{
  "d_model": 256,
  "vocab_size": 4586,
  "bias": "none",
  "tie_embeddings": true,
  "init_std_qkv": 0.04,
  "init_std_down": 0.0,
  "optimizer": "adamw",
  "lr": 0.00235,
  "beta1": 0.9,
  "weight_decay": 0.085,
  "steps": 5817
}
MLP neurons of a small language model. Each row is named by its layer, matrix (gate and up: input weights; down: output weights) and neuron, and shows model dimensions 32-159. Each number is 500 + 50 x the weight over its row's rms, rounded and kept within 0 to 999. Numbers have three digits each. A neuron's up and down rows have the sign that makes its largest values positive.
Before each neuron's rows, "fires after" lists the tokens most often just before its 100 highest values on Wikipedia text that the model never trained on; "fires on" lists the tokens most often at its 100 highest values on Wikipedia text that the model never trained on.

fires after: "L", "In", "Wi", "S", "Li"
fires on: "ul", "th", "ick", "was ", "do", "ound"
L4.gate102:383532515513496548444553423431482484547546628464426485527491530477472513500512601480557475642501512492433551485427440452456518559509511441499466583546432471489452409449521540480471575396484545555403475490523546499508447487486487552514489543468457575475426478596355455489518487519450455516538479521509465537473426471551439389547446517543417517437578414467469439484497469533434469495551
L4.up102:491440490498497426499526471476489486545489473581580447448466603460511482610461492478537579485507452471508521433433450454473500545526536460450504494503432491506463486537459476529547479461484487487506416535391530443415556477394596394481471541526528464480419557522480424492430513475509556474633372568510466369500449583526448445590428592531531440366508532491423525541503470543557536381495
L4.down102:547515404470489495545532454498630421442409541494494462565454618474547542494588572536503396576533540442537475531548434542563491486522544539599450437599480387606520414454545546390504530535596513459494459574479517504474492432440460511529456533489495578488405496581474419491453543545499476517573476467459502470543412485541475485472444479479405390419461470523452492470456550541527484518593

fires after: "University ", "M", "Gr", "Department ", "Res"
fires on: "of ", "u", "ic", "it", "er", "ö"
L5.gate534:521522502523418466462667457537455487467459569435559573503516412500499429513499497539599436455483526540507498530472415479445463517503409567490485564549381564562563521532451474603469474449455528487472543453522573529441494483446411516501461563559501500401520493558516470612577523492514492434569523528484477507479460534535539469556462538451455518450564495487530506574490487508436556527589
L5.up534:576457531466495524461465481441572499426496484441658456396424499489442464426464531521474508496544556519533580451591561465506531517491503476430462480571557488526511582529546516524477526575450395462548508479424562529599515516483498562486548604500505540443429570499516550558501494579438560420423589499460530456539444550528407508470545479499503454492436535505564371495451581536446443406535
L5.down534:501559459509562546418520416490522446581482556480602550471575504449456517526642461491497448410567544476479539469568585539475450482436565586516575435473499487460558460445444575603576553524490504542443565528518556514458439454478412516412491496454436418533538449482477511502493470546467471541497553416424446444480534504421532502460542496483523467564499624478390521541488490576482512395526

fires after: "==", "===", "S", "o", "bo"
fires on: "\n\n", "\n", "av", "y", "be", "io"
L4.gate596:430560524590533422412520524441506526587530419514422513482493573463517588522464530497543560504524526490506484478506512400461522540512537526420566534481560583465551478455645439489448490521617521526517466482520612521473536597477540429539380563445471518468546517454492479528520437519427560460487590583537414497524495528428507531410573482590564562480536505495546486476570489440549497508509
L4.up596:461505558456487520523653580509411571498490439489533527525507456537495502503426520545470454551562469499539520515410537434549443451542467526517559425437528448474489558547553524502496480635464594473427511497526533469536449456518507536444449426413467401470504567552610374431509551441552473478453521535477413393562487549531503470505465503528516543511539526430536482484495609593614531435529
L4.down596:527499608478374493506498638528570554489448547542496523507532629485475480500467424553431518486450595436495431548496495603555497516488467531573390460497535525526497470516513461528423445470498435570507478496488496518522438576528489424509465508496565450507550572516546554477522521508527517476539490560423429548455535480474536490443517498509634503492509365515509480558670410496498525549540

fires after: "\n", "o"
fires on: "- ", "en", "in"
L4.gate521:427410574516520513516494530448506558497578557578429374426528394456518450422431460453493475536526442522461408431484530466474498505445519450472421409562475535460533441474459441552511435513483427503493512502518508568451521401505466481565514524453459437479514527502495489578310456417472473461492555467608486501436516550531496503526498515515531514520600579554450479487533538533523529473425
L4.up521:521412566367552464564495413496558595439525541425575500518518551511561516510511495479500503549494413507608562491486476432540418456509531508469433509460462573473520503476515542514526541470557485592517436457536470521525536434433537490431532446545508490534424522532448581462559459480532519470481399503581455473550505467494566409473388477533498425553650630490551449460479476543532591519515
L4.down521:534518527486527438573516440459565606468449470408620430528514536475492506531388505520554463467479553543493537454554511517389564457510542545594468490506464578587512479469560541435537472530490447519487489582495484522472542482532562484482504544590525464444403484503513485436604540510529443513488502537580409494520547466450476483497534472525523502459475571567551524456453453514509540523539

fires after: "in ", "In ", "until "
fires on: "the ", "early ", "in "
L10.gate236:441481453475505560490493584591430512452489519478523516455479406522551576443525448473478535484485521515400515515443467464372477572402534503504390525484459410496555488513454519506428515405521509547474466533562581539561489510485496496546451554419424428421500499540493370533590503352502478475437470402583596480494485491443535529588576498461486524549476416582499468430480463467500531534530
L10.up236:576541438508534576487509427515462534531519542478496555563464461457403479392530403494531519449511530549462467576543495594558411492483423430512587480445456501459536495494474466541419501427539551498513452429450473464485567419368555584466511638461494517481555510492484408431478474471513474469455477465474515467530430523526534534557532655515407488493441509571499474568483514534517413427473
L10.down236:458475536520392463555491528469501509481439476507515496473488555562513481484371490582467499509420521518352435588494557618452538574586586434428463465481524477486527532417477584547485569518568575469526459490416521549492506526480470476429525460499595512495429517452494417505480453435443460541539481405494463428540563566548510454521475547461429525476467483574469505439569642568444499476501

fires after: "\n", "was "
fires on: "- ", "reg"
L10.gate534:459470464516422487558519424449580537465539484538576542423549512440551397407439542588591502621557497465509523497507484439454481470502447535446412515533426580493574461473462462542570561518484457471465508512525584494542510557508476528482501510421522418425469478557569527559597498523566540460425448480512522573513524439391513576503412538538430441480586537488544406535442514410395570453507
L10.up534:378421551515448487478476393464545422480500496496540548497520512509532486474492580528548496558559523469555520461507473572489523494552475556472440447508475606471570491491479512506558568494434526524597526459516601519535532465531453437535510503472499456477511493550564589494544550537408595466437468479501427597462469485522575505473394479554491460520575585513554461613497528433550566555517
L10.down534:464527475526510476528484507451534475594498483482467468617595592516455510424527606553489506523460565568527552445480505493496597500520566545528570492604551456437523635561500477436520534555612482527558551428428441522512545412531475470571534452610512551500534447387494431439465544544436520525544514484485470499480449540583585490593554445525456582537478478575540500498382486548518535545454

fires after: "the ", "his ", "s ", "young", "Bill", "their "
fires on: "appro", "first ", "est ", "inter", "only ", "record "
L3.gate580:575512536409564528406514612462504635522471548564463523464555524520467483463540502481566488451567403542488495462486495464477506439611524501439488498490507554501475523452531477494437486499470513491475471496471565429439493473434444573459474483524477543486521526455504540573573496399598529434534476567586493576504484479502510438545532514405473516494634531544561486466468607483474446553520
L3.up580:463473562469468460371465532479546588425456564463413537484525538550452595492555495520455555494479416449529506508498504479547552525534557548440484463584567557502464502537491611496431538462460550487575528530588512477495509494475451525516469458551510626441473414513514540369535468503602617465502428580462485514475532473556526477528515483490453544531587519582543510463393541546446506631602
L3.down580:479419536603489459523466557482504574422477397394420457447551505518506569535541506509468550497494525410465484511411492555533570458448551393523498554502489506580506526560539533477512512448440537471545556482519463509476415453516493467533518503533585612514487488466561519440462454532462534446418466615445459494488449531518473603444470493479513494603608506523458572522536507489493542556496

fires after: "\n", "University ", "Department ", "M", "|---|---|---|---", "Tr"
fires on: "of ", "|---|---|---|---|---|", "|---|---|---|---|", "|---|---|---|", "more ", "urr"
L4.gate616:488486535557517456532490524535515544501531531484488627541482558506511424477501426473559462460579545526537438501515525492553481520534475435522478532459451457433495573473497415488540491437538411479482550463399437518475445503434526527484487567574611412462515542495508453516511509474448413511520574571577557599602520520497510478522486590451530419526542455548548434516481603419522441509501
L4.up616:481513576482466408553466394441555572454514483454560406533451516418491373404454470514546448560511571430546585521491532530529475502474480532517478477504392525514557536488542465592541537475530357362508618477609511458506451488453459564448554612555441453435511528503559455508450544589559515531510429481535539564532480600552447520457442481563423460462552510507573549484560519593451494442586
L4.down616:482502528517451453510428448498510551453330559490486462489472584550387521474571497475512401512485539465610471541519493494638482422549430374511568463481513437435577546580513444475504610472599425458459576507521464473485485449444541506491499524578524512535495512456586475493552494544523424467514492430443470527520482521495407495537489508508517521537505555447555525521538446469406425592559

fires after: "\n", "\n  "
fires on: "- "
L2.gate17:429431506480492420508554451509503514504600576487509516462516512555492450520441474407442540435432429503477656501451470458497520559419494541459518495596471486421435601463529499532542553442556539456563497486491534466523541510552452432502476439455603468506522480537576510461585517488507456590566458510402500481421492523540499530571544560508546474534503525578548462555461534461453544438511
L2.up17:532406597439469465497455429416531429554465480508523494433523548546506476537484510560495564474511466512574518554523568545536390540521519492480472434531473468405494567516543505513524437509525457374555545447443627487533490483486476460513571439439516455497517566436483601411468535491541426481535504544455496477475419556466544523527531407592492497617480596554515443561536478413399479529549
L2.down17:533510528360480466549460425515613459523474513440553506416531496556529542497419556481483541549476567528591459499580576544507423421560498712458502487531445516548546509550462574457505490473482463470423497550525508430555546485495504471563552494519539450478519495490442541510505484519545583486525427441586531493484440458476542523488506504435531535453494529546516509471379487537425497506495

fires after: "M", "acc", "N", "C", "m", "Oc"
fires on: "od", "id", "ik", "ick", "ic", "ept"
L4.gate61:502543368456456586466536509469401449565489600548537490490510491445588457534458524464531545447479485484589419558552548473470546577467525459501539586472456453536436545526500501455511492495488474458566498531478425542439496429458558610535437544537471514490540496469402485452527489452473515459620390546531481550494475464484625594524488530610410445491513427550607348458456477494382507422468
L4.up61:463502497496414449523468482408492426463476516488561526451481521595474440551432457558531515440449514487467371486494479420446459509446520411588486476406498551516449426528460472404578504498488498472447509487371348492542431479488459517442453478433501488487553576452450542502498469469528495437515504549534487445453513425476523509477439520526396535550439501494519569496445473506526484542503
L4.down61:454430571443588465564453497407587508462428536487511507430445582498435520521552464548475495473582535500497543488444502488481485509563505390501536511498484535491477546473529459494457415577433446555562483508450471434475506476494476417457386549434544555556430564536503479464463479488544449501495527489456613539533427477513482488401429571505523496509579510539569503513533592543489491523523

fires after: "\n", "=", "\n\n", "=="
fires on: "- ", "\n\n", "ts ", "ing ", "ates "
L3.gate568:511535535459390455521443524522540545419483452534478503451486454489603508549456492534433409441453528518565528469532426479480407474409478553493501454516462494444408451539566499559513509367528442393600526576535502534517459427432376427525532537411531531479407533452602478490526470459593474525526544454492403467499454491534509560585466503527450488423562500478458518503548502489468500504518
L3.up568:528547538521489501495486507508524511528571515536482469455550474460626566565469493630487489556513515452531500531502588464440509463515529528499457543469470372450547503441501446523495545508426533461613354532477481496555527571422452468502431510527534484473448462475479479518519600491534454525561578487367450595594488481526485479516516481561509600531576439493506436523530457406579498525552
L3.down568:540420527487461497532448535486532500607516591462500484362516453506517504564458507530509511505479511527516563491440503420535448485579484687482461422567592542415518466525450529508509496523442530468410520499518607478460515476516455501571484481562522537547557480542552479488479530552471570549530515532513454530462536519581504421486571574453495434555452542408518439500474474560556548454504

fires after: ". ", "\n\n", ", ", "short"
fires on: "He ", "She ", "she ", "he ", "ly "
L3.gate306:412521524526503559508521487501514581546476512489489576456454483489613555491485451515600490462512395531499503587425561457506513527512544467540567517445598430422472465473550477527583597401426483476515607516509527517475508590510453518560456525538493500485504508573626482491409427466479555532540517546477537485455506404485537532490520505567476443414423558420498426530490525434462452655593
L3.up306:473480416631488527519508516477623479508572455461453445434574427568484503598476536494498427533525464410483493482438514534485520543496559436576465574441453464365530442551515522528527505472549452438512538519433566537502475491490580482517543477585507586526553506502467509491508516505573419473519556538548498516525609468520426455471525504446427440558485543420467486531528443518519506512528
L3.down306:549448552498550481492500421500499553464413464549503540427441510481467387503502551455591479496553488435506553443523490478544453380388469379546394489521522451404536477488474476423514499544488505513455486414469569530551533517525431533431506533553437454462515466447468436524499485520549455536545489541498602416517493477596416473564452468478473411447426499481508529521598483469451481467600

fires after: ") ", "ens", "0 ", "ity"
fires on: "| ", ": ", "olog", "ity"
L7.gate625:375550492504499493597555560489451521514501581475522460546477474443460391478526460531583455567445493432390572504594453429495523529418495573459459474632563556437566480448441463524549513560566508468462548532501562507439484576497524535513475446463490502506527493491494546562460418450502476565532535472384430524427540527409455475537533528490517573554538480505530506446434453581422382554509
L7.up625:489543385510531507520572521527436564573509502595460517379407537598482495514472529457509464518473556469462565528520534504520563519443472481522485546579497539433423499504567519437526510506443356546561523517459414558559511561475474429601558466476504513506529486433464557414465485440461406533512507585475487475444547465481476551477495495555491495475515522530467447571483472496433486505489
L7.down625:514514502556460577415523536491605384523478470437529470516489520519458468526545542511462520453456515600499533410445392506443519446491601567465519425499445535499527408446496417506484495590508497525536448537528477459556381455456421490550499489447491437449445480480481501499491575402441497413461503456522499440509532488493444468468606499515424496602522526387493606512504554511458501447422

fires after: "G", "D", "S", "N", "C"
fires on: "P", "R", "M", "L", "V", "N"
L4.gate489:461477513436537450474554526523532548520489525574471511495531528505453439503492505447573378422543548532495592560440570494478506547500477483606563528461408578595535450470587567431546517481457491552470454623463496522454465554452483544497510511475504528543586582591512490578579436432507443505552539484584486452520466460444561503474512551427458488488554500633527437459510444410534501476501
L4.up489:489522517432467412431561451457537570478496465484461514501471618594460483515591494433550356435505499441504542428422507545441468496413583490557494507478434595577462599518504548464556576462375470518525561564526541512498500524403456542481507519502533516525629579561497509537553496517478457469510456474504502433476474493559523444441474467472452499508531503595525479525453492472547494421517
L4.down489:537475467491494527419526499470435487539530466472528472500397554439536529499438513485468595523456408507462415478548460527548520385502499633479494447463520426456546526501406486538575471496528502418477568463559397483499532523479509465591472479518450482439489492445416542561455566564453566492441533451453577508471525502511481556496521465525504524558436526405473519452484497532460608485485

fires after: "| ", "W", "T", "t", "(", "- "
fires on: "Best ", "-", "First ", "Second ", "–", "ext"
L5.gate405:605395485555542503494470540422445538519515575512414485488432458486512533424452470489553494470484501524488483487476584502563487470534587488495512464589545466452552449563509489441540377499454471475549472560400471449447479478418498500569435567384599501568472498493406454568433459457522437512554475566484468522523489545629534511524453536500496478533543495531517515503430511524602526529473
L5.up405:459475519494444425572557541441514518552439503553496462592455463494507490539488450422524523539575531416459561478488467508600498512519487545603601542462578436424499482456557554585516469542465468471416454454476549481499624496527554501459443539566458443517495491475425501502510558491466462507561527556463512459514503453407507419554485487478499376555582509595419526512551558533484522514508
L5.down405:531436461564505462566479473430461496436397430478482521483467511426552519503561522425511529477453465597596506526458489441452429489500525440478540464507548493479514487480506596478489499619437526403523610410494533379508416464539490518458418583553488491431417481481527531554490518516498586420482463511447561464525515505358518491443494493499450525539570485468424519510484519506511469443510

fires after: "G", "P", "ch", "j", "Br"
fires on: "ec", "reg", "us", "uc", "ord", "prof"
L5.gate156:508375527535529583458544560389383521549387502465484490479583490500542456501447472525545351510537490456524492488490539557555614559463520525552562497550546537398473447526454474481498518478566528564459516517639597566470494554446522438510533514538479497500449517521465553457473481492561499558560550467496473452488528548489486466451475543507507476469582509561483393537487419527540578594553
L5.up156:524481473481471494506531510434379577479558446540532555567451453516511518426503492479532581590451446482473409516444523469440575447505475448459573502417534499480369427557554480368481454447560530505476475540565508510505562473377548523562467562415527425437504443500405412445533406553489472459478526616482491470532491420415531556504541500414563478571498567490427509486527465465549428514529
L5.down156:506503422556486495583424498507475467593471548475508457577478565435466580546621484466441474449373472484422574493502535500446531433507489442470468423523376478543509480506510534454488446570460545511443466508461479469566487560520481438514467499583562493517560480516501529463514485531457514523550549536512501510549410502445515533450511492465511573576477424478525515525395497494531487449438

fires after: "G", "t", "sk", "acc", "ML"
fires on: "rig", "ord", "B ", "og", "ac", "ill"
L4.gate25:410419494551515403444508466454493485425509451525536469518584460510550508546453493507502405454515443500508454475480508518502499410493483484590501549496523551561429408559517492529500492508537465440567418568546493573431540480451544468418535484478420584455522455500496528470580477494540477554541435587391435400430518542458508629458429446490468453569512581619533418495525449492411546521409
L4.up25:486466506496475518404507486468506449526474502459444551471598476511463484477486544528534557462480520508469546545469496536629500519495456548480455431578415467465481468500477490506492497591529364503465477562448482494453568580499461491502530547616481633484535506456478502520556613525445511477470441462447439445497486493474462537554554530480457471503584512469513445459477458497430674605388
L4.down25:543549433574420548505493563532503566544467522405587441496503517513540501472543534523540443522558531495419468579568464427456529443425486473542502441560591541544549491392493462589497530373526472473541431498506458462506431514503478524568542578560454559474671368513418492443495515511466449451551582370461543457476516534566562481541498549508502558569544487535506525531510463562464387474500

fires after: "\n", "h", "op", "t", "T", "us"
fires on: "ol", "ard", "|---|---|---|---|---|", "|---|---|---|---|", "om"
L4.gate238:514426487542554490439550480528579515528493495510551534558569447455493574517430451520497407620534545513497608492537533452593537552449454484487484593421395448573488528499504428545530472551620488561601453474511422523536437539649520500461439475491567465434561500469448387462457546553480455475544499538450506515503496546493464420411503492413393512566538460518532570545489364394507522415479
L4.up238:516399465441538494489503623524428465516553442481509465509565471515447569489509497386446509449516536497432426561524468507500446437427506487580460389461548520462556467568552405580591516550513537480507559482535514451441470572484558537408606595446547390535483483557451515482426515551531482564528480472545495561470568447527457458510454455500462450490598504491432497495489566455582488506398
L4.down238:461459570541516479591565510489441488613517438543506503568553504471521580507466412524513450498539551445399506489523442562431512531535469510609505509488546556532438405560483554505422576460533516461459514486523391531489539571577558578489474468463523449501397475567610476560485476525477535527483545512688464435599445414611486520466513599537542583488512437503625472463414521545387546468468

fires after: "\n", "h", "dem"
fires on: "- ", "or ", "el", "| ", "ol"
L5.gate458:510436614527530604433597485511468510461451503556525539464568479471551425516366531523470522540565528541484581540525501530486546482457487529475519678557531395562568456518443454588530480502464545532486452538472549523557465450503497548457462464512530540451517506496512484505536492483425464536512434439552506555482417504479507524511541501518493575442528472518513482552518556485486534489602
L5.up458:523489550522460598485553425406482478496559503506486547446580502479542578493498483494414522472557508501448417494637433460567494451491470546589533449543511508513410464550483564473484507572497455527468521475510452453488570516433523450486436466422435511455584530517521447489528444523507490469525482535448573547470529557455532512575522408556531454495536567454441512546447507543506503597555
L5.down458:473473626451492445485561474445454539537477523494507414503460533498482515513623498477475560493518511535505464524631486552578418534483528537482540616533597513497524424478489579515475568471504534471469449459478447483558520430506535451492541533487398523489525458473513568478497427515485439534396497432472401519491548476560496469481526486503582467463527486424507475565492520522422533525556

fires after: "S", "sc", "R", "@", "Nov"
fires on: " ", "r", "un", "pl", "ep ", "ul"
L5.gate127:464476469468477503482550516501415505510488604479495506508586477490493477526477511555527506525537558565523372401482475405433537534391465478557569471531564465455554482588540482480500447591490420490511540423480473466517429428403452406514542568509552466454466518563497478503604486452503477487520401568386448532491486519552593452488581543511440475469554493524423508471475499479408499518493
L5.up127:503573434421397478394506482551513549574375525506552507532491497484394485566454449514465540409478500566478511537529499496482579437564478487485542517544558489533432551487413487481391460473531505539493446503559394560632612500495477535467538361437536515496589528460483474437539527464631443517447564654424543501496458447525440555570555553481512544479440603551495464437487522522443541501480
L5.down127:474594531463553447486506479510474460488484519519486405478521550433439508477501520470434508481586506506506417450547541657553461512475568458554491586455476560558529398500492527525446435445474449482497539452510422529590406480461480489394497528511452414505583546468531435499458508423437502482366413448499497500505537530557441512467472472443560525489466446525417444532491497472550562487509

fires after: "N", "A", "ML", "C", "Q", "T"
fires on: "F", "L", "B", "B ", "H", "en"
L7.gate543:432464555580446470487453494398487567516558496497500504493522534560528485471463503464592418491503501478486476538533487485432473511545536486506510515464544501522503463499500485542518445469492406511497523515405544491492456490469431538489449456537458522429502560499313506539502539485517489531535496485555511465492511492481557498511489514517467557550567511581530475429598458540545474504467
L7.up543:579460530465451498497447476489487530438468496538481519613509489514501488482561506474542525429423466494581572511425544481531526587467454456597448462468427466470472453469558516538529493589448528530456499476519500587527591506567522563488556500486514565527528460519511455532479489472549591495552520441494428449431409449468496552414460557502407562562519440521530589504550443564533489633481
L7.down543:489482521500520460469562441475466466499444583558555520603565583521452534580549522458498530568452501563548576540513530508469553584580507532592630552424494467486504546536556529565431463555587522450418505465497465435429518502506447513546467581544509555422559525546469494592446460521449464430487563476392526498539462491495496509488513538487511513581538483406517530499560504576572555447476

fires after: "| ", ", ", ". ", "Wh", "that "
fires on: "— ", "due ", "there ", "as ", "ere ", "which "
L3.gate335:423565513546533428601534511572555463533500530480571445498486467453551503465504454500530412469446512473499507508544482368520430499490558500543492474515559516415524605518527509604495510518472473519522484524511519478463487525539559521519412483495523566546541556441519538483509504522473437521462515485472540566375540437515539470521408446453483458523536442488529420547438475401554439544476
L3.up335:577558493458496415498438440486620497509548462515425453523501420484522496472520484515512574543619494541485538512627534459425481434564487493481521500524539567538423461503561545531624543484466460437480473520504470404521473401459487575559508496475480592452541525454552549472537493470646511533417482466500474451453465498460569430543502587549517502490418523452540431450589488491501482505546
L3.down335:541519521511464517399557485468530492516622481553431527412569488474543381567438535538477439467597534534502511516613438487552484552547462447493491488556491501511474476560505562523545609566520539450428458410597498470521550549447454500575485512528549450490485506498520545486442541364560509501489465476476479492530479491510579427574582526488469551457494493581456438483504458564453515554429

fires after: "Sh", "J", "j", "af", "S", "ey"
fires on: "n", "ar", "el", "ann", "ach", "unc"
L4.gate365:505480458591508495529518648464419535460501490546413481476482457490577450552432521381528474422521489485483431490431503470506574554445478442596589470509405456488500516586557576477565468523476440440558368510456615570527478568445545432496498516467504422459540549480435449531474496359574444596485552537442490514483481500520537499510406532457511563472479515475440435499523461463419444458537
L4.up365:600445414541523482478450458504473442513488427549527418513437513364535521510475492429409457475499508430373555539409515514503566479573514504491579459454557534491489537468499498508529508495508468536476460509480509565516526484511512501466583549435476498540501402471440494449477415511447483538361476451583565452541573466442496548439504442468462340550506574548463532545605506385489535476569
L4.down365:516451496478552411517502588569482523531507565495515442428498548489515491441592484554551440549550565518394498516449535457513532455421491574407547512396465457560424490503506465477556560473496442635463525479510459521543447478569469518520524539514500469550455568465496439530553559453391529425537498526550559372361476511507448463530513504505536413528543547549481471563392449474566525440374

fires after: "of ", "coun", "Que", "in ", ", ", "Gold"
fires on: "The ", "the ", "en ", "ty ", "en", "ess "
L2.gate477:494558562497512600570517509428553474496535440490472518465491546563562490542487440429556500457536525499529497455403531540383391483621510471494421544456393475460595518449589512545388469475468423582439511445472541509508512472507453523527448449542536415537456465559475514436431514459517506535516536563576591442577461498508417557489526523556526530426535416444455494471620532447493468497508
L2.up477:516486616560512506405518538489484552463513477472521436439577506544454469530394470436426575481502546497556503488455518568519490536533446518508402473492479590416513446433569435625490527488500491543460480546438511469478499437453530541482526527456484434495519512574481550478517452504480497521475533484492404541518493415487521475450585470514503528544449479546457474544555591494548554476596
L2.down477:480544513463506486498488495558430471447463484453486590451519439579507507523426542546478587495518475566482497414474479524475447544509502430505527441466532524573481480432485432499602496548526564557546489461488480466483439515543534589507516525516534506523508491518521453476529449557496550467509482525502546425583498434467567492548456556495556514565449441569482495500464498517580466441494

fires after: "G", "g", "t", "v"
fires on: "reg", "et", "est", "ext", "ord"
L5.gate331:535475517600490497515504579585423496604404478604504511469458399588524515465451518562433488436564518464460406490408530419449497516548444474483538469497528486479454438457525433465533429511570507448453500532561489453450439535487447468497464471478413492463475562526499465561397433473490491428527509514441548581442552528465505530513511463433516565555452546514448447462502513456482455477533
L5.up331:484469374583564492448462427498567508483432512559432556528472430453501509536457509454493534457465670442493538473474549576542509508522481544472526546496457508477468532574543496545512530428507498524492453543547542493512542578478508480505356548520506440474487540419421483529461401517492456532512556468502536441448482463463551530513567527471473506555621539542403487502528457420535519605494
L5.down331:496449531562557475461512506588525436531497474555540500468485489570501573466524425461476510462394430554509445465601441492459456583460494442520450471497453581508525436505474529454525394523557583581446575496502565462477458570467474499530443477579439451555471591519485488533554454509486541518510554535476586492516491555520462532454477517425506427507486517457484566542427388428550493469453

fires after: "M", "J", "m", "P"
fires on: "ic", "ik", "as", "ach", "it", "eg"
L5.gate679:408466474444525556464504478573452513523458545505487520569474523506522556504472506530551472479478449479502475494351533395567563526440492491504553610547469478472538410524584510543433482570467452526443446526458536530374560546440561485489543553476413518476531502489525527484559456481414525545468540516386441560592472429494464510454472537509442477374527429488616406517606486435482495480403
L5.up679:453498516528531379589598412513511477414494482425468486527492548571516527456478513469521613477525584489525536477485440467475579458442382490517487505433546481461486552504472531536528576568488417536418571489497515474439405421503487547494508450512494517527484465546524492516411466572480484487433538505556527483531607443491498400516495452510448573426534493402499493580515461563441524479494
L5.down679:543509451441490517448515457412556532509521531395521503557513520489444537501568514428503498403603447434485381382467501479492472473439430441497523489510590504510400517508546516579427562489517477508481554514533584516506447466455454457415494513477515504534538462465529433594455513443448488520480448450487456531460521453466494453474560555453478441557500470397407451544491524461512540540458

fires after: ". ", ", ", "(", "ra", "\n\n"
fires on: "In ", "in ", "il "
L2.gate469:488482489516517487526536521484454554449475518433425463512470476528462529505466487424518410489436530531487503451585520594445574531528459431598597544518497383438433435470536553544598406462534435447514494520491571429510435464509500458556499518503444533524415492615521504513522521433554414445460472495449493446492487461414518517551541517594513394507480435395438425436507539470628542457541
L2.up469:467584617475445459552488495480465514485502556469587518501480515432514434498526401509494522490506547456422448434440575483534461478481454503455555493512512533565498456466549472437548454454517440389526464445436543496551594413483578592489581467476532539532455573499401512457512424566485429385520489473558484502399601547548509491431527454485519489610527577540449482525529358521471551502445
L2.down469:555527577498630456442453525495514519484543572473535512559514469511505486451506503499436483471601533540561485409495522566512510470538539408471460516563552506497496538487468462439475493403547561438579422538455492417493458480525478530547490558459473470506474472412454384530488551571475441444483493545514467409473496551500503573597553461524449456476479541441442511469530528421471534519519

fires after: "rig", "D", "G", "vo", "N", "J"
fires on: "or", "iz", "ic", "ak", "it", "ub"
L5.gate53:526531497469507524510498387456460469440435510480517517392613409518498461536449499390437500578515456547529453546457538472420504508452420471516558562507516532485474544585495425544434508440501468608484500459480387445429472450405512537475527458507485565508572511532546563540504413449461477489525395531391415540605557430462556471525466535476485517411590446539453456482484408493509475541537
L5.up53:505538511491484469561550510474540530479458526530518498444370569502441433488546466395447525532537573499502584476520501501495397429539476509369477355562509438563495464561513497442528497510548528557521491571490530477432477405542398536526454542434538490533496419598440514530501444484571472444587467491475536457491621556445512523518433423435589451468604526514500542470489507438453458545442
L5.down53:553477448474611549520493486451459498473563510499570566568564595528501479519520514549496501450467453412575503440538529560503490503453469641516533401462502483516452510546484527473463485508535433529408424593518487519448462537534559572517433553547547445469613493492501480419504555551516558501476501502535460509442504558399477465553495483521454574482525493556550503491422505486495454542441

fires after: "h", "H", "dem", "P", "comp", "br"
fires on: "on", "at", "os", "ors", "un"
L5.gate485:492467527454493500616551610488477534575585528567505467380563572461533439483468513498548416499526487520467559429445572416467570563492438486496456539538499522483503503537412445553417470503525447546483556426467482483441509510457464589451553474500488515484417550492518392529540427529501413544434518553490553554428481556440458582586435560476506507505571500489415457495533448441423491574556
L5.up485:504443611523391382483531483530525497467443463409407517524454504510415544532524547526428506498535572551451551517436470546492563520505458569509421583440477584529488534562594483527456534526484524459449600396477456599470464486513489473519593432472481560504515477497515442490510450578551568509537473417436433481486577509579501499474476477568497502491503583574586503535553499488439633552465
L5.down485:518513525418487493476414467505414423503403588502561446556505567508602570490491424536529536405421579520491475506520492558476451476436481510603597442506485515429429419468523496517531426463475588517520525487418465487540500490512505475484361502567455448433427527561383455514406526473513605556554484513590499437475482572481415557518446565455582524484482463460561466523406493537507524500510